Part of a small language model's weights.
Size: 11 layers, 7 heads of 64.
Architecture: no biases in attention or MLP, untied embeddings.
Training: 333M tokens, 5091 steps.
MLP neurons of a small language model. Each row is named by its layer, matrix (gate and up: input weights; down: output weights) and neuron, and shows model dimensions 32-159. Each number is 128 + 24 x the weight over its row's rms, rounded and kept within 0 to 255. Numbers have three digits each. A neuron's up and down rows have the sign that makes its largest values positive.
Before each neuron's rows, "fires on" lists the tokens most often at its 100 highest values on Wikipedia text that the model never trained on; "raises" lists the tokens whose logits its output raises most directly, leaving later layers aside.

fires on: "\"", ".", " |", ")", "”", "a."
raises: " Despite", " However", " However,", " Although", " These"
L6.gate557:130177131140095097132138144140101126129127142134132120162191132151123094129111105122085095120123146128083164167136141157103125127146119145144155116124136119119137139148155104161092096105132133155130135157077156158107107089135207101129109114129125136153133142106137154143134127083122125079141103158134153154152088133119132140129114098125143100129139139107124112164139144150140169145123
L6.up557:131171120118156128130129096086062156143107133110139092147169165135138140142145132154175125130127109106109142147158107097157117104123101123116133145170133090145137138147132132147115129144106089114147092145122120110087140090117104130126112147129119126122130160130155156155136167108107132125167144145135113118146132123104125154133142118138108130162136140105112088124146152141175119101139
L6.down557:086123109155139140111177142120088116155108149130126116151149105124084105125105158074101092154136129129067127134144171179123126152124133118128087115137143173121132106149136122140086144120138154128070128148133118149166132123149142063114156134157104147142129104124131127101120108181082112110118153132118114161165145131117172135160099078085103136081148153112090110136158078149106112157105

fires on: ").", "a.", "e.", "o.", "."
raises: " This", " There", " Despite", " It was", " Although"
L2.gate1027:126167165136116148119098159107091121137133163157131157109145133128103136089158132071121086132127122124151143117144107151132122139159149173114100123117180156111162153114161107132131123114141117117101081171149157141135132124137154146132100103132124117088154136105182084095102120129122087093154158117146118132104102099161101126146153104135118138114164173098128102127176119143174149106173
L2.up1027:121129117120121149172148145093098131135109156167130117131143156142064148100161118121145125108113093129153143084161120127112132131153189130126106127088142119081149122128130101098124128135141129134123110125141153107132105080121115148144134090118113118140109137106136136155146072142129136081151161121139095144089087083190131114132109140123156178133157099150165105130151132110092104092128
L2.down1027:130109125175107167103144108123139110133137148125149137111141129140115131118137145080122117126134104137107130129157180118123123132166152123112110134120152169144143093169138074113111117129113148116078106140106126129128136134141163099095064110140125096153129113105103164128113145119094141103098160126102143168111151134133142119161123127121130136103163115115112107102125101168142148183130

fires on: "-", "-c", "-w", "-W", "ew", "-C"
raises: "ification", "ifications", "hip", "orship", "ount"
L5.gate915:093153128114112134109122099149119105106094111107157099101148159088117156101146113119104127139123089104115135131073086134110171156143109113131102168125112141126109133106115115143152150142101136125140128104186153136111124119110114154151094184125126115125200126119121117082125122152168104171149104132068116069092140137123150109103102092129134146144138152144120118150122114124154169134133
L5.up915:140099152100119161128114127132126144149134127169143101100148140149104139143124119133108120143100104118110118112123118096132136137127151095104072152112165136112102149163115173132138168110118125127115133123086094119108126100145142140142165154138163114101121091132175110088131175145161165158153097049157106092117166140131117093126170111138094144138141115114129140136121134118134146105156
L5.down915:136128106120103085103126087085131121128133092126119146115088151084135146136137158141098148140164160108080085100098085154141139145146152133107139172097131142164074118103163148124148155105135160150139137120087180120137116144101116156108138085159141141146133125117139103110125130144112087143101138129086115132125123132093136125152172120135103127113149141109117161129105100135084107129082

fires on: "i", "2", "out", " int", " neg"
raises: "ment of", "ric", "ment", "ative", "ments"
L4.gate1049:127126146122144126150150116139124148160132181117109103125124114162124147132139114086157136104162129126126107102147148151133132161132100158097119117157101147133148142126127138116151108072122121152111099109175167139104130116122128127143159122169105177131126091135146144146081176123126100129132146116094134133112132161094081115098140129132121125100144090118135106131136138111091101092156
L4.up1049:131125125158160135113095134097100166171142116120105122153141147166150124144111164171091141121108094161104144122106150108150133133173129053089120101110105113127101051135106143128150120084128144147145156169115126160096086103159136124107129159149130136124123130138100122130094097127133106131110095092126119157167137112152157173146107149120146078138112093171122177104159102148165144153128
L4.down1049:096070119184088136133098174093151119118110141106105153148125133122121177169137099128083100105107102172141113120119119119085141156151139130183078066106132120134133136173103103183129082144173151077176138159111120176117121141156172111085135145146141181115102129146100103111106117078118117148103078124173129110124108129129155158178151158121127130138149126120121128119144120151159134095179

fires on: " were", " be", " was", " is", " has been", " are"
raises: " created", " formed", " install", " initi", " built"
L5.gate575:122202121143102102127108161123116116114106087148122179127093134122163134131134105134112164122155109123102122112107115141133127089102123109115110135143117107100127069149127145154119163162085129117117118143118113132106130140082127134164141147129109145068120111103118142105101059117131116156144146136122149135127107122142111121114122138169135162133121109095108172091134149132135114118106
L5.up575:131096160104101102119144148122139169158095137170110108159157142135154121147146166142100123115140163117184156110067096142102141102104096134148160155146107154117144110150156120140089130142126177169131123114074115106094146141086135174132141135155133139111102140156136168106096101113131128154139116154148147190098111128127136077126120088151096095136154150092098163144138124133166109134119
L5.down575:137125137108114144106144169121096127144124158181145127139141089100155134125108080164148167104167135115162172145106106114119120115099099144142103088105092140119086089131167152133137137113120164130141085122121122143101118141114130153126121159147124158100128136106150137129148113135105126155110097140124143128108083155127071142102161093170099087129113115087104138115088065100158108147092

fires on: "\n\n"
raises: "== C", "==Rec", "==", "During", "In "
L5.gate40:092104108115138143119145111073135095127165168115136138157102115087119153091129133141115123145171112167130142111102091107162104154072113160090130141144161126136171133162140117120112141128076106116126148134112135120091103180092131151121134137123126132164162122135175123150128132145114100146129161125107108103151153132154108098115114130153127158129129158131105094116094130128104125137119
L5.up40:144125173104095130163117134142134097127192168125145127137112158108120139130178156140096117151125113160151116131187108141158117176136113103146118147133098120118144147138135122126151122161123145138097146120114133100089126133111141163189119144114096123154071139124169160134124142104098116175138112119112148128124186157094104144127101117154092143106115099158127129126135149171147132095099
L5.down40:124112127129184127121143136138106179150122164110108132164147173129131128079143114136130115103146152117105113111104140109090114131125129128099098123085088111118137100148147125150141101118107140121124136147105119107131121086121090136132106159107133099127094131124137121112156138173164100109128131113102117162111116156116115126110094116116121115084112148143112121103101096122160126122108

fires on: "c", " con", "il", " stat", " Mov", "Q"
raises: "u", "ute", "ues", "ank", "vers"
L2.gate568:144119095108139133154149157104137169105102121147133100175090103171133152141146113092066128095106099127156116114116102143123172134112112145141111133116125111116183155125150143119133134130043145111079100119174083154142132149095105152119107094097164109155136135140115093134080114137124139070114122090140092114138081079061147135076154128119113125151115142150125115137122137146123144147173
L2.up568:166120143140137141127160159104165125139103153116135122184129089142152092126142135097083129096135120105129146106141136126153178129101147106096117140127097117150157170118142107104102126138115146095109086126128140148140119117158157129128146109122147123110143128074135148136089164147150130063134122088115133117111099099116159135084150138129154153136116108133143102093145109131098094147171
L2.down568:113127136133164185143155104109177133099098148108147131183156089101120140089144147071145118116150126087134091140169114122129135107131110119137109123117166151164127126126140106132140110150107117119121139111143139126177115116129135154135118132117177115128110112121120110124120065131113098123136144123120143187107116125102161142126166134128135110145130132140134103159160138121102132171147

fires on: "\n\n", "\n"
raises: "-", "=", "M", "- The", "- H"
L2.gate602:162142147099115127144100143137093131073098095119115113135145123133142153137110148107127124112142105147154119146124128154113134063129140094099135146121120122134145152145148148136146141119133132103105103109099098128116130106115178143124101147138109107157115152123148093125168122095174128113119120127157114148125181122119197124103121103055103108153143110121078121091138136148129123114139
L2.up602:150127146123149122137134138151120158111115100088130163129154133145155161113113120101123127108154112119159133124115154129120141068167112140090094120089133129130159086143148141117155116133128155117096106132144131153144109139116146176125114096175114114139152105141120079139179152075168113131125167138101126133110160124111124086128127104099121131120132152083059119116116147123166101132115
L2.down602:138097160165155099121139112119130116127126125132159145136159092132139137090121120135117141111148094080137136151149167131127155091134101108080086133106134139100133083150163120104162114144138135128052123133158145148136127114097128144165122116139126094136125081165122120131140152070114119114137209141110109126120130108118116092154130112091125124101156143103064123115115151110199106152129

fires on: "\n", "\n\n"
raises: "= ", "- V", "- Y", "- The", "- Coordinates: "
L5.gate1112:151145155117118115150147113141152132095094093121136147137112107152123180095127130114144135112128120120163144125144117142140121142146130121081108075089118139089107090156154130098143135124122159124103103123153125168109086096081174136174125105148138120162132100116116084162164110122140090140121177133131126140107170141151132110113076121086094148079151127118088122129127148131158099113086
L5.up1112:183128171103138113151123149121167153133107121113109160171132108141118152124120115132146120101134122109129158151133155112112122118136099090099092122058145156135159102109145114106161112110099144119094100088127127140117101105102162178141091118179121123147099090113103129144140107095158135137113154158104089158121155136112124102116093098100118131080137104113070120132138173112157087126128
L5.down1112:117105166158154116130155133136146133146113135108134146131156079148163142073124117149108126123124099120158157116153129145127166097117130094088096107107139153120135096129153115109161117144120127115048108136139123171131106102108152170156142125121116098149139085157129133120152150103125126112150200130110081137135135100125107121153135095079121137095138134103073138121112144120184092146134

fires on: "eg", "g", " g", " reg", " Ag", "G"
raises: "overnment", "ymn", "eneral", "irl", "ly"
L6.gate286:091097160158120146132152143128106137120142093125123078159100129143145122153167124063103131116088138125111141097125152127136156123144147101137142116161170128131172130162133105105114154136112107147125135119142110101148097085138127108132130121115074122179133155099136109149151169133136114122139145128186114110136156115116148134107108148158098123119127111103180148135078136130104114152126
L6.up286:153074137110108117115149125109129130128136113097144117173125174100115088179145123096128089144116101098152114144161105115155161110087141078133165098131129115118128157147131125122148105107133103153129135113145151131119114147166140100128131138129096182097133138131169176149129159132156129113154127143131123185151136101120152137128110150136094128131117078107088168142110097169119143129156
L6.down286:054087154148100147135128138097154146152153145132152122134188097133120147160086130100071134122128137152125116138151137129126158169087118113150111155110132124109175139132125135127110107129129137156157131120148166160112139106105153136129117105113078105138118126106140120164155143127144102160113135131118161133154117134137142144125134149094120175108107091129106138168113133097094116161123